python train.py --head_dim=64 --vocab_size=2048 --norm_place="pre" --norm_eps=1e-05 --positions="learned" --qk_norm=false --init="trunc" --final_lr_fraction=0.1
MLP neurons of a small language model. Each row is named by its layer, matrix (up: input weights; down: output weights) and neuron, and shows model dimensions 0-255. Each number is 128 + 32 x the weight over its row's rms, rounded and kept within 0 to 255. Numbers have three digits each.
After each neuron's rows, "fires on" lists the tokens most often at its 100 highest values on Wikipedia text that the model never trained on.

L3.up222:086110143088124151111142164086153109164139119145131113145102101147099138117131145118134101099124167136117154114109105153087065163165126104125148132152148169141113087157135147112118159105104119112171094095131124069154120219097079139125127185116112121116190146144179112155144149198183137069096147156144091081091138124142111067164144182154136083125141129193093098185121109155085126102137083131184086161099163135139183058101156108142170127088113101145129137090131138126117093182118126101167131105112097105097175102124144144114103063141180121132061146147062132129156135106159114077148131159150126066128165097157115181211155159163110075159115145099105118072141142100151125160078077121089119137085132160133086121179131080104100192174100122098196125119142134169165135051232097
L3.down222:097167105149116150132133120094117120115181110137128154125161142068131160114139109157147130139106099071071120092207130068107153127070111069116118182042084149123171162125139166122144128137149132106106121130165155103126166199193123183123141106123132104093122159151103089154128112209129135141098163119137164167176168126146126141101093153140087100115096111137112090147163147103193160102022076145145192122061097101114118148139100116127134109085120183059145130028121143117154147151129156191110155135133129106116118156163093101105121165102113147164119077119123157154123111111145099131094079088196074072130110130142164119158174173154144123107121190079126161142117077145137129154110119079108114124143079143061127079139114160126149148175158155113078132177159215092162139121120145
fires on: "it", "ot", " is", " was", "ain"

L3.up894:135078081139168152116130126076167132217138178152117101104128148101170149164133156173084150141107083175163143101155133171125099084128148077081136117104153118188093189126120114102170122099069122119138098105100120185105095142120089179126124113143079115095191153083131106080152136151154091112124120108109122133143157136154166132129072134203098134150141151186189106107080110150104093108138142111205139142157164117126154119111167076143121145120093149104129104099102141148153105184126146138152106118111118120120120117153184094147097087137178143130178124148168111053126140160111137122099112155165131135118133165134115201171124186094110126094141128098147154130209109126174075115043069123067149168049108201136148135094169132067111190132078118161110196138094128168118142093176119
L3.down894:083177130127100111202086172131133140145115135175128169120145169110115123106105111128208154086169095119101074091152187077141068124130140126106124179122067139132139173137105106091086137155124145165102111166148138103068162155165150130123172148130131129119122138113108154183101164152114086123095132099132057098175169086128112127134078119135178137131097118152118162127085178153082140134126144092120136067125115133188103124185081131120145143137163094077115114124123127095139181099108050075200141142121086164118180139152058126159241134187182061190144129145123172125107169145178100066114150141086158131124142093130137091065135125126125130086123130096080113138136095132120108135107118147148082189070058147121174162152114069110145151126116148120141165148168133143172130151111092
fires on: "ot", " Sc", "anc", "if", "sc", "eg"

L3.up972:118092097136119077138092187146092193120120141153135134083146123105136106150105175087193181155169083139070074121085091089085091166120106116099185098078147095113072113154172140130120087137159115118206099131143143154119105105123162123135104048110100136137123108126158147145090118146126110104181156120141076114150096104118123053078160138112095080172122167144200141091151149140138118171133094131093095147151173149104170087170104082140104165092122119167154099145035122102134117096103123125052180160091105098121171088118168113137135178092167114087093191161112150141105168107157171153121147146120159177128162171111095120170140149118113183148117111115145093143147144142090121179134134111136123130075140108101111118128165181118095081089164108157070134137174121246096121134163131
L3.down972:153181105174100086173110120146066169051104132198116158114157147142198171127136139176098149140115127146112149116129111140152106133094145121122173139209071086179116155143146133186177088161077094100138137130093110094156089139138121131118100115134113095127078162144134130130127124128189136084132105150157154129134138027090120076105226149137094121167093065101180043135111138113111143147129109097107156132118093106014094159207106059160114118087126095116141144154076124142095161098139132198142104188117150108100109146130150143158074177094172118142111108102124169137098136155078112110115100068093132136119149162146088149147144115143127128123096085131115155143116174134123153121156128135128105096091155152110117125167105207097140130136147128165146115161185063124142111148122183
fires on: ":", ".", ".,", " that"

L3.up645:120099148105108094093116141107104134121082097116149139121124058068170088129134146024140133143154109114120126085136102158110105100156156145204201130101093109100115058089077065125099158069131147106097182134126132158135115152140104096127097090100123140124157079151096125144149123114052138154132146131170081141120162123126104103113155136112143137184098170172080179127091120145126103180202107172126055177104170095172140169127127131175104133130119166127130102138088098077119106113124092104096039184168067127183147105112167184081180085120143083143118139140114168092098147134152190070142130142145087147146133185191122141158133138133129095151111130160161143160111115132144134115187087099167136106111197113183105103093180140125088096075155115144155088118123122063140099104129122
L3.down645:106169111151139106112152137136129150153136132179126132156119153058148153120161081127140155115131128158143127159099093083178148158139155124105210072119109128149155101136153098083108138156077099152132149136149147145145177183160123196131138133079115123131126118098137104131185133229167140148074129149189126142091154048116144100122141079109087118162115090089094184167144166078169118067127185102086090079118127105135127145152132078137089206177164088144091073149100155113126102129072108131129140171065128073126114142119104109121097131130146040131089164164071117121139125184054148198080155128083143072133140107116155101137111085161146118066153068138123136129117139136139147135137176177125165205137122134095094081126122103102107147167110141160122181161143154069152087119149114
fires on: " on", ".\n", " (", " under", "\n"

L3.up769:140089143099205105104149068127138121162165163172122128125148096053114102151130181120133132121130083133094130128109105107151107137083121052132085163138142202117110046156137085112154086057130092103158126157108094134151151141143105165105129068105123156093209093103113142116185118131083129092163148127186078153101177114155152095103119170106117168173157160152146119062123152145147154112203107142157151121137157099151114129144119171168092118111126151113145056120139107111110076111152198132135108155109107125091104082172183103142163146159114123166140136108141114095071143115151157132124077167112166102135172089213110144133069112166242111153154103099098113134149065135106185110123140157100132052061131147160134100126109101125129163090163116103146171116121146116100103159150089
L3.down769:118155141157101159091096106125082124081083130124159162078156115180148100116076137162102089143161162113086143084145124175103171149110129141101144121135131130192117182127154092127118092179101122104107106164082136114136141085081115165104115063150115137116107129150147115186156141113123174056117143120087136127167099160088139168115064179112156153077081125060177098147148157143124197121081142133140161191192149135108117164187086126125120142108086166123176107115133137096124113103128084118120183147155104180133133161150123107183146163133108164129123103110086121190131067088159201151078106115118176137140124185166138151148149123092110151067128133200115090151085079111137174142134120093114098083132168160099215181110108204159091083146120149096121093113088056128103131110153164
fires on: "m", "s", "S"

L3.up796:117067134130145132110098093110107150138115138144165157124113077140158119129130134113080088149126198123113111136165168212077124140156129126126113133154073076185129125224102109083158188105151087073163126115115135145140094151131066094134152163121179012146173091192098104130142100166069143148136151152131157115141089170144105120142139158123144161141134165156151125137134148121112142113121167150200130169161154117167111142119143090133106112148151122160122108144087099173073128097173143139175131121102170120149157093070141158151099049190195173084116101148114116097085154172063127155151124110141087143128129103130160139124181125142173146101166149146114092139138119083132123133088178137166111165095081079188099148100153186105117066090178075097099123112139075097099195139125161
L3.down796:149123149131114142102127184126103147110159110058142148110103084119111064084145150119125089145147171149166185079148062092086164231135137134077144137108111127175176190093198143143121146117106168180134123091117143143142081137084167103153086158139125120121115143146163143108136137069129132121117131132141083188158082103047148151112087095080203140084133151124142175187115147127178100126138118150159112128163123105198100099093141090113088171164097085130128169179173164099123102141159107144116127132092098130166115145202104141134104139098136101154139085160151168103169096137091084165178145165102127120169171132045150155077151150114081144101136178165167152084120078094117103112176135087119107091103065155121137127110099132078106163117158173160138157151085108089094100151137166
fires on: " his", " old", " her", " new", "old", " own"

L3.up585:071136100101167088101134169080136214121147126112108098194122131081157082122139175061184131142092145132121148165122080098088140147130088147154130153098152142145117063110070132142129138130137143136167107144120207117143135151194162048141089124134080086204150069165073181090129106146103091177064107109138073112187184155135136150110121154139091157158131184138136181151143063115072139154151123059128122111100172109112111177155120140160094058072146129112108108160122108117147078100170163155106087091095157115181162121103170095134135123130146126092148074129145102085155147180141187081105139129135092142160097109131112125127105104107089116173096167134160126102079121186107128142164137112160136149131140103123099114138177161158096115111066083126125130098130071142169096099176124
L3.down585:129171156115153053097096137117123156136146115144075117159125165139162124128096144131175101130130136096144152164172096122124153191076117103204055154147135149180081111100118178072111122178077185148095092066141144075100134045123104105131121122135131113111139114091131156161140073049101139155084089122107123086109135163123195127136106127170118129154117161101121141185176129120114124127147221164140118174132078142059115186127155117122127119114181131123101137175171127082162188124119125098113126154122061143215135166147073089140117176128134140116113145152134122136077131126121180157076083096112079131145074117147082142173144146186151080140145168120098175152120121130121091157095142126188129147145152167097181094127119145118131075103107152073115150036132140096104105118158129
fires on: "ra", " Le", " so"

L3.up976:104121083112152113095128150142102152119100108106153089172104174116093102120087163142121132173120133081119132132090159134098119094103000066147137127091120171078123098162123098162113144180079195130150124116200146068133118117110178146180128049110198105181129135147180082080089142176123139183135120125122072147208119156164100182169170141149128113077091145140144186133129101141134134124128166101159077113150100087102127159147135131205124118112098078131074159161112104109127145119169228147094130094095105188140146111108173154124167096155131165065157182166112050088096134139137092108140121138101078173110148146142106115139108096153139100134177103121131130129120200114110116157100142173130158105118083162128151169137160124188137133158130134111095109134106138169149124136120142
L3.down976:125176120162151109125135120094142142102167162132117167112148124145120157150134132159091112169115089098074146149091130123176110170099132196095129131093155158096119160125147135086131121143123151146128134086164197120163064097137145085135131068195113071111161119090084164133140102153130109140142120121164143095137064096140125091154127138138122137089158161105150216167092089108151137140119129105077124099120130121151102198094137142144152127139138145255073164149191095094123084164143120130094078172120161174167132189166076173195201119141114128126197124128151096116105106089154143145121166123134098112083097157163100068092150168101087102132118167135112156095102117154093096105102073147080157134120058098102187156132143139128086123122214118055097147098127159164128129149111131
fires on: "a", "ra", " E", "E"

L3.up474:124123096104180069169145082163089165177149157177169099102112170045112119124110129073142158165114127089117122121131114134146159201113096125131132119087169103128168069151162178151168130085124151057114175098100146175176085118117119085118149156144137091122157112180103171079146151100111117176061118111125114062157144127109103140149182076155135126075186136169141162099152138144181123128125142134154088081159108142098113133111153129113085125119111089084076192138066165128153091142126122196124150141160130072194105121121121100184170120121173129068124172172137092122130178090152104094105130137134109109172123137095117138099137167141061111166166187172192136037138096086108104105089108085117099122113109126186087131128158158092144163136138115107053160113108121123124114123103142
L3.down474:134158116094081119113110177117126150053150072100147128109166129115136131144138167121143131074183142147145084138129152130086118130062097095121069072061105121122147077145126116124160137119109166100089142104150128112146125177008097158119172186172103121084136101130155087127158155106157148160148165100156134100128155184121129121110144144178088117106152115155107104108166158105103167130131126108112174184076076171100165102129080175125136140158156113195128121147055143186164144112151107231060155146077073135123123184160124140058137166113152091131146126116122114124129102146188171173094120094182131082069150125093131086134096178115128143103081162119155161121113110171135109111126109142121139073131114174146145169165124131103181156081105202126138121173089136123140071116107158
fires on: " Sh", "ash", " El", " Re"

L3.up74:092112122140135124150069197096153113127146136151089111074133162121170078160079107132114128153139158195124169114120082134122114125140153133093116104158177175124087105136175079120111130143113161090164153127094167133076146106096130080127144173147162047184133159110171140115145117202143111090128135129086113188154154113111133106128155158118109126123090106138120117141122099168136131085098090181152151104119172092175153071152113205174149087153080106134119098089075048138138118197117126129144123073126125031126137100147139156175222122137187138147134094120109192145161185109173110143100187115142134118153143119135154128146155151176186137112125133186166140103178181078098153145153149144172101121119102104157127085095098089115115144215115150163085143133112099187177154104142114
L3.down74:095109098135177136165165104131160070134092082149200182117148155176109102154043111137087101103119111116115055138158171122195186161127103065076177070116117113140137139123142163139177100168122155098112136172103155180164121154173123157108135147195140092119132130170140205070084087115105163171129210138100127115152151147149134136158117079112140126133185140118087139115115119093118083146153088105151089124140136121115104155112155083161158144102124177145080131149130139097128116121100087133108143152150139114156126123168160123160155123128162134101121124129153160128108108127168172110150196139083131134120156133156011145114137072095077132174133121169107103174134115108114158143067109105092144089146065142109156173134086131089070156213168117113080119172136109083158113057097103
fires on: "ear", "ew", "ollow", "ow", "itt"

L3.up491:015131081136127137124139120130147132141067143114163155128128107111154115132149092099172170132115138067104170114124149145113157184210152069159139165100145112067129131177115115162147160092124140077110125119088161072158105169146124123157113185104092113123151139201111130064127165118143147150124103167156138158180149155124099101133065124121120152095143213183132134108103083138075125145171186085146118162163121132128092098042102171147116165105108138128144120183156089141108110106155137085085160129062121121128135139154171096164151096209178072115097109184094149079109114129129130050136165118149125094151104140110093121077197178182068121138148153105104065093104101141107143103126079099143132141105112109182104151148145094105150146129168164128134086107118107143107120081144074
L3.down491:137148061072137128100146137132098085143125094153103116157145172157112127125144086061121139100167077112097102097112148113140138124126132139158116137104087165122157160076169175135134093116122154154065110094152161130121138157097140153123145164192109115094111199125103122113125115132123161091076084115161081198177127143152185113091140118108124098139098158082106056144166128096081107110146160082175115084154128117073181193066131125131104131151093159152194169111124146073162130111220068115091163147080127098255102099118103070138127145178162110130119095132157126175146101124092144162060119111152128083153093155095109151117183150164073155128147167149107150100131104178141122172153149122103087080120148156149111156139149155130122123135139134081084149095109184056092132157156131
fires on: " Re", " so", " Sing", " Sc", " not"

L3.up986:145084189118108163130103191083109103149076160118101125150149063156135084069182137122129160139135091101159068161101110142123116134168153136125111112150124166229126094128133131122132172165147169130113113132145099159081085079083148155138115140097149094138113123157110116113058088115140165122095146107136112137197162149213125099155077167109165101143180061115119069087119142156149129164116154089092152166123149123138143106140155187136131126100153098074141097144123111082077113083156155122161154143216086153063082120173094123093094163108157172122133195119047114104045191141065116157074129074142148102142178134144159108140147131134087132127112070153131142177185132108161203177134145162165157091155155144111136133129134122118159104102106094108103146146132139121139110121131159
L3.down986:165088125136138095150205135088126159145122111089204105128143126126157088112118109085131126122109028085131118154075150157162150136108078191079114136128119176114176166148104105151159070141163175132067121158149161129157161166134165086137178146136094109183094151078144186104142134194135123067060111140075145115072078130122187120169090101145082126109080166119166105089118136099085154132118109133142134121125141083103136131115187076077132158147125153126199153139098131080083140101152142075099091182106171108144164144095084185152153143160145072111163138131172136135167095167132106167134117096111120067105082175091146109139149087154115184115121137132130127129149056108143147086167100055113150095101142102140112173135174111054154151156099118119129142116118131137177167107159140
fires on: " int", " w", "pl", " serv", " eff", " gr"

L3.up187:115117127136105099118166115162073183113177101128107104153143091134127086137127121160172147152087113120097186134158116158137076137155093098143142183135144126121121098171085099109083160087153134135156115130135121166103123195114116091173131194107101073160217110148099086139111123179151144084120095108179127051108176138174079107117104088181120119103122171167177171106122123111081106120182184149138113160123164119186128100099142111169123193133156110128112134107117114120137126168095139096163124117093151092134122081097147180109098142157167080152143123198113165088125135148104104079108123196196126099123130055169109113092123206184084160104135184144101170060141142129145167122115110110158105122101041110185151114098147088135109149106097138087141145112120108193136065109169084
L3.down187:118208148122094177139096111062125142089105150098133135145105127120163149145105049088128151151127099037078103142095126129119153149145124186138139147194053100098112131143132077108156138104166082166107121137198161120160124129178070197150136178152099093144117191148109126162126119110063137052095121096136133172139172077198100157121156129135063084122103176092115104168041139137087109154153106132144123137130143079131117145109139169166137148126125155234066166117116097124143130117135068110172156157103069103115150104156141134111114087118132122164099194143150138124116111124105124083155187144091099144095106060160116158122156137081124119146158110169172086092110147121131151142138145195101123156119154132119179112117156132123141144088125159090140154165078137087117139189130144
fires on: " Sc", " sc", "|", " St"

L3.up918:133133123156163151151128123142132171125169154147174058141149106076129106113196170136181205114121127061141099140139048133089167124087126104109170182138160178196116123217121104142073193062167122099151154151093093145109177084098092147106168065149089091141137100055070150159111135136088096139126137160067102112096136137177130146085137169136100098128155173115148143119117100186123114169149088129114137131144155171188133134116197084108120139076117111140159078095128099120131100128118210153140116126106129081075147080160197147124153095103137138126083078115161125113112119136137168176059158154143164167153122086145167085151074139144132082149142161135122175129138146111122097099105099121131139140124122117128080094069134110132137093096176149150066114154149109158161143152117092
L3.down918:136115123144089100069112094158164177140091174124115141194141127142122121139131072109147156112134064135123142126109131111125116168069097150137147129139138148114102088178180109058140035147163112122099127098143169123115128158079126124073073058169113152122155139096161088136149087127161092200112142176112109128099185177092114111149042127100153154110126141121062110182154124092151154088089115132135101120090143125136121059137190116078120154087144114184122176155116156134090135127119137190128118177082089125125160140166142124098079157168169087149154117120110170200090179136166142135094122123097166189157125117165151127161117084178036178099112150160194157171124134119102118176130187141115106061165154195133103158178099130094106090131125132140109125156125092115132143111118128
fires on: "s", "ters", "ood", "ives", "les"

L3.up228:130072128104109126142176124175113087160144117117176112140150111107176119108164141020101078123149141135095074118152114133148152068167120081100179177113212114149083146085131061124134188110074111141109189142179166092152143189174154135152125128121156112160164140127154105102156145076075108084119167084117152159122133137188097118136106134103134107181136143146102097078153157178138159183140122122150092174111129088113140123114159169158115131135181132119115111158105074100117077139142162075140135145158145112096122117075157142088170084110121102092160136145126146096066159102137198119145136157075133063123161153152105112196145145130157129149183113105146203097102090144144085082105069076157082138124159151175111037135202138139132097153118111143154154143132130129096102106156130
L3.down228:140150119172098090157142163142095130159154119088135156151093116137101144103153113074135134114129113078188146066126115135138101150145168199061128132096128115187156137135182137092112119158109113198137104119087104195161099190115116141131098166067206146158122052143132131136154121140131144159122124119153150127071203097178125125102132140151089111111088044080081114157157132115133129137107095170145130142142097138149141138171144137100128147174145135108121079140082140172136100158147096138134119107140143095053098110160090102095087157148104177141159114155101098169147091161020080188098110146176047085134099069114210123134078157138159149140180117126117098089156094120131143126110143080164132141169098170111119110135127106161156129131103106139108200112083176111083141185094155
fires on: ")\n", "′", " (", " −", "\n", ".\n"

L3.up833:029127066094089071141137205157093144170164132099135066116166118133168090145128068087185184145121175062171099140154124142117102197134142084109148098086200131112113189166110101160148146076138155122141139150109154097125114102143121118180114068150116103169152105107036126092121148183141156173086117154104119131111107145149097122134131114110111115098123184148159140149133110137146108114095188106174062172195105096107124123110109142124153094095147145144154127154101165073116122149158156146136159082059144142116076125164153195137158069156146076130117112136134126069141125142157121102169213143178100154100112189134139110123150095138095116158100161100130131132156118122116105108163077110150114160093143111119103165151165141190130114110081137165148118111154153172186115162136062
L3.down833:123147126071052130106211074157143102099120126095106161117106150141131156138154107136158175093119084095193132113144078103125147103108097158146145112053133144140133148059070143188176157176104166160133164125155126148140116161122170073159133170212130157176176184109128123098137084124113144139122124169140119130148145142151170104104133088124160136105112142057196129128164080099068081156123148054145065061099137113130099169168099111154177146147141129167121139134121146094128136147175108130135129122157099156163111193115100123162129082115167106152128108108102133105189153105166137114083144151087097130097118143145136138164096116186096070144115177063137179078116075129133080129215113143122134091116111121103100099108148136133086092128117183160103152123093162045111112180119163
fires on: " de", " De", "to", " Le", "ee"

L3.up495:062170117190110108146133195136143168155128164195109096143093161117170109102099156081131083144107133139097114199091216106148108106134108134137192181118100131110113095146089098144173148093116123109148086128163169122133077088143107047123071120058146051185127128194119142064098145093147139160130146115123098125145071133161161121159142150145127159101096137122145125139101083121154101096113190164135126139155090172117114170110194131197106078028109136104110146176095124146116166085114119113079131136092154120133149135112107130167115178136155107073123136154089150140129121116124146114119096145176122084123162110146059158103123112132144078181073136112073137056174144098131105124201122147158131112152149137149142075158142153130098121182145108165134130182103103076177115133160130
L3.down495:144130053114154056153101155169156053150195120100144080119186174103138102105146137151175141064133090164164108215195130125232111128125135149109118102139084145184132197102162137076117133112126225155192124113130121125148151155100167113114162129092147120126142089196097133128129112121103141095099149136164134116122129171115141118091064104164085141128113086098131103113158110150119094098113161122145153115167073118120102148125106133084178155155147137104131127128148139138112096125172145056093170095102098148105075149151122115171120099136134116145154106144065151134154147079127145152110161149105086111125139045135128090138097169148150107113156165185094093095132114183123145149148115138123142129101093148144207091077097135070080105180148115195086179113125117089074134093124147
fires on: " re", "\n", " Le", "==\n\n", " appro"

L3.up210:092089109110160123107128115137089144209146134147158124177101085067103144093130123108160218121087103128095125062159134108137162096163112051110132134080157111089141081127098124133116150118099129081170116137087104147171123172141123111114101146129140129100194143151075135076158155099125124172121156163176158050111164105114163149156171147167065138107206173090142155116150118117143102170124152078139088132177111121126116124090115138168122144138133167097109085107142138089127113183099150096131177106079069109127046126073129133150069128113144167091126175155082137072127129120102151102172145127239100153147075124151103146163135146138122074103127144116164090082124154151092103108101048107169085126170146147166094158149164102122116134090117104139158083178129144175095096144188136
L3.down210:150175120105124133150130144153155130042141162080167107183152126130112124122124109061132178098145123138142173155069149130064171137093151096188076173130125165092154085145075173119150157093114161108099118066122148120098126125066119174135131164163114156089070148109133089108065120209111138112078067092117125119222097073162124137150162153123124108136081100129126145116103134108095103029134096090093172162093111149160143168146141155142129141175160165149135141120127120087137100088122200169047108140155184119101109179163145130101168141146119112127134123133131099143110131148096145083089100179127144095170129095094119122144129144166094106095086188139090155190152125130140173146079188117087140174097136115102152143169113100116179098080107115145136129152155133168063100169095119
fires on: " Sh", "-", " N"

L3.up450:072109096124139058126129172078110141125106173173128139128111136066222135116135164126157152108132165113074123101182172148131136135127124094103173111106162176100071154184177096136153107125124076076137066167158140140107147131154173116133076076087113116161144135141142187086128089120110121116148132192091090147142028143110051145129174130105122106150113141153124138094074148102173075148151123125107084122153155098106119132111170142152129077122144142098129122122134095126173133186146134201081113113080146128184168114126191143162173169104154131073107110166178171143098165118126162123111149143156101138131173148137145189184154193152102133180118081093101067138148143170117137146170106168139141118106190114153125125106134140066135180133090108151098082159076131155100143079174109
L3.down450:075118142074089151101083135116155124105163166135172099088120133150118109136145154146137136108101114157160154018132105181152140145175107123156160105137085136160129129142171188104134081171089147057155108160161058121103138151117153116099117104070194137092119108143148135076104163172145106117154124133051169124181138076103112087132148123113132126153107057136203116091105149076138138125096128147099121114155111170071126164078141082074123139146113189156105139123112170134161160071116174098099162188140103150121139176145145142147111183106057160112102093154054201178127125137128095139149170104079156092135124145127117127135173130175089133108150103167142113071090159140110153166152173163136140141157105094073149081153078168072128149094145137141149151076121159150153124063107095
fires on: " that", " where", " when", " which", " –", ":"

L3.up688:108077121120091101128103162126143114155173136144127143061145075121110077090061146099173169149115136130147096181102100120047132137146112086148142174051185136139128125104155114168130135141119180126170098118100104118115090136100138107094181184121168114123163152121126104106082123161105108145156125122126150090096135145078099051132068178145116190136222170132119094125170121154123109089151084159152115162102178092143171157123101088170214167176119100121067146130095132122108133176066127105135106128152148110090151119097133179123112119109187101103090156148138138155135098142167108096040150163140096136161137103075093136116177165112124209113165146164131123086195180094118202117093159158143178116154154176133128140142124129144105138195124106097145132188137158120162132105117112
L3.down688:155119135098134108146148156081149062134136166193112156131158154179201158117108140155130109189130099121142107144143099112117145145160151106064191100160145191179158076143122148151127168147130162107142087146089134151141146151146107126098102128130163149058122117115168151167097087156108151180136120145137096192127225153121135153111139098096053093170107101127122133127155128100118098158106118122141140135109185117153171094108139150133100122172153103113163125155097169123172123139126034063098137139098200116108138180127096085133133057109103093138096058101146171109105060140116067139062109127064098118154160073167105090070078140142141135149170154140163097161122175112136081145109128160106182090103147163122127156147163147100116071133106091072131101108076145162142162141171180
fires on: "ear", "id", "ew", "ight"

L3.up800:097093101103178121128137058145092171201103176102117082154121141137146120128172185177124178138099085164107084163131089123137126135085097136071095119116124090129103097132093140147133143109144098140145149153119067098091143116056164157169106055134118151134183138122114125140144107172106189125089126091145049198176134128125123121095149161147080123115106117127147144104129059138167154143127120138135151099118162095148176073155165159204125134107147164120126128091118109147124147190098160164135175129141110105217046099168170134098145162101178170155085094123167107079092120100154125160139117177093131179160170193132118081195185178150189107145138116157136118079139144161147151121050074100117132142134122119138075130119143088151107167118141079135093078107144106160096145112117124
L3.down800:173118144179080091153134141146080112083147079103119148116122151165113109129117121121120155128095132055118078154134116121119133131085116171147171145131157174180143132110076184104057118127088127135150127136119066074150179165099102054121107149129145117129177128093165138146167127096131143125144100152173150136095193098139124083132110140152082131183186167077119207117180149080140156137170097168140140190147118106136197071195165118077153156105112124088152140069119154098112102075143187151134181130106081145076130146133138127123162155182167135099161102087063113161119138148108101021128110173132135116134203119128102094136141133140148126159116106129152078134146208111108107120111092124113176124185125202157120094155133144119096117118127117132085104124120130121061179105107071
fires on: " (", "s", " |", " Sch", ",", " –"

L3.up536:110043078144131174110147150159123114156119137121116088122121126102089093136171098118141138126088130081106104151110152129149099137156100097104126137154166137157097161146104115148144167066156083104138138149134119073123170183129063123139151175149136149104122180075183145149105099148135167066101159078121052042110063104138137102165127152175079146082158145148176103120117154210192115139149099164150164134134096156115132071077121137126110153115108145113126190110140108132099103110100132077151210150118090134126167069089140064183164187157187099086108132180099124137125177157114080103099111165123165067155163102118173124158164109098121136140130162094144172161136192126137079144131137119129132120065100132107156168172116098119099192094160152097088122196120096104155090103107114
L3.down536:143119122131089208212107106091151095142186105181130142138098140175126175124171083108115122115145131121125127132115159126129135081100168118139084131072103129158112130057105167124117186131152131108113150147133141159133161189098096174081083148163176087089156125183128128054130139162126101111101135169067164131102195097131071131143141157149188127101083109134144123100187136141173132051068115117109128099098124133070139104144131147075092075126146166115178115049114183143166126178134067147134152095151094173137102128158117162114129133176173112196111138095058152107153104131182129117102175154136136131119139141156113128136120099111103170101133135107133159139132044150114138116123057170094116151127052089153079134158086170119147211193129139144107153172147117121148119110155128
fires on: "it", "ot", "et"

L3.up142:075149101075164162158132088130101164173138110147134103081136112137103097146142098153171110125107095094139117091070164113150129171180110093116114059102168139090098049104105148166122135145123148109119160128129089122137164115116116201153123117112108078124185128103090139108108095201117120085109132173162068121093114140142144104134060120180062118115169124125136130127171114156210083111135139115220127113114090169153138101125166095161111170186129176128162117130179082128132145153161142117159144069164113119129146119142118080188109113127130166205112116193106159111149157190143120057093043146183120128155171112126129113144147139107111144085156105115133102105156094073099170124163059078114101170085108164092134142118179097076097136131112139121121153172119195176142136112152085
L3.down142:121111150151077140184133086115089133093131140091104129169113128106137170111146081168188245167115085015080138159103134149116092193125094125070135155107108085141110085122118120130113212205120094163176144166141146109161141141128078094110083145090170152129155157145106142099072076088122112133133156145131111077131142089152173150117096169138125182152126112105099111137108111128090098118107110127125135131069105146092107114131140088084122155131150163127162168106145171117197121162165071097161190099101107150087106106123163112146113119219135120145117083103103194100171160156154139080103165167095113164127167164127148139130176183143106143118120164146126091109100128175157092149145092145119118149163120170120130096122130143129137153172154204106084142119099103177115145050096127
fires on: "ot", " Sc", "op"

L3.up483:125095076132102156146071138098064184144154131103114086148118069132148131089121162148151124092117152106126104159078175141139130078148123154146136136139150148176129074136126160094110129178164147122100120112109127132131097205084136129122165107164155144125146079063053100096142140126120151096125133145090102103175179170124186170179126195111120126155142118205113117117108138149113157120135174106186176119129160117198195119139161124140070134155120124084122113153167090089090163072154194165100160168193126129145153093126139087145104140164107131120137216149126150092068132162102154090177154124097134084128142104178123160150133147196128090063150121139171121140133115094158142144122101159056152153146156149106093109140170129107114155047103100130161157200079197100106109105154089
L3.down483:071107123144072101158143098076112060104182112098136171145163134072073130117095093103149148147163148092152187161146198077156130154093102137128087106147114144157152191166151127175210105097196133108101146097153159128109070125132160116117117153161100125144133136104169093102160138146153152093092142088095156070138106186156142102096077124122101196129133131095147144124159144129164101139090147153139117090119171071076178139156113082137113103152096070131097111088090100081081112096126122077139154131172136092147138137143124108102156203101110113104140169090169101097101118139154135144095141097103093170064095101107177137093158116140044154161129056159133135100169113140149191177135146130100118121161162113170178128149157114143183132143151071145129154087134102100175142147180198
fires on: " p", " gr", "pl", "ig"

L3.up263:130125140089160151177067120169204106116130099106168143096137159115186076112191147054110129148062183168146139168086134166098157157149123099149119126091098066100168131131128119125140105168077101092114074110123166148075082086147105139153112146130072118159138150177094171101119122134142090154049105190123090133150139143110087086145056079109140176099147177119079078109117125169144103097124147145155159163094130150086121105089115120138122138079123198106086087191114116101093136165187131173152118049151108168138074130127126063133080162145164108151117131139174098066163124161160147178150130090167107097141113160104178143150154154140172146098133146156116153110095131091117141168101091110070168149103115117179155113130085161140111082135130105085083149121090140141159115166082148
L3.down263:107110128145132119143135096150078114133144187117155109120096139142199099118104106153144147127181092130184135128120148145109150115125157163118189146154119119146062083134178118114140099157074050110107077075087104161067120117105202080112079137098155076111146110094088153131163144107100146136163121166127157103123103075019163184124102145139110127144100148139117114115124125098168113159125134171079125174135147167146028135168076172147157140099097147099158162128119100145177127108152131122163120127129075141125171138147075192113177130119111116161170192120129140125103131141163124142192185096072151174152113153206185128116101162172113186108128103119143122122104132120111122102165138198157157103094195143070125139122070125114105126106094137137118134134112105146109095060167039
fires on: "amp", "mp", "uff", "rop", " Sec", " opp"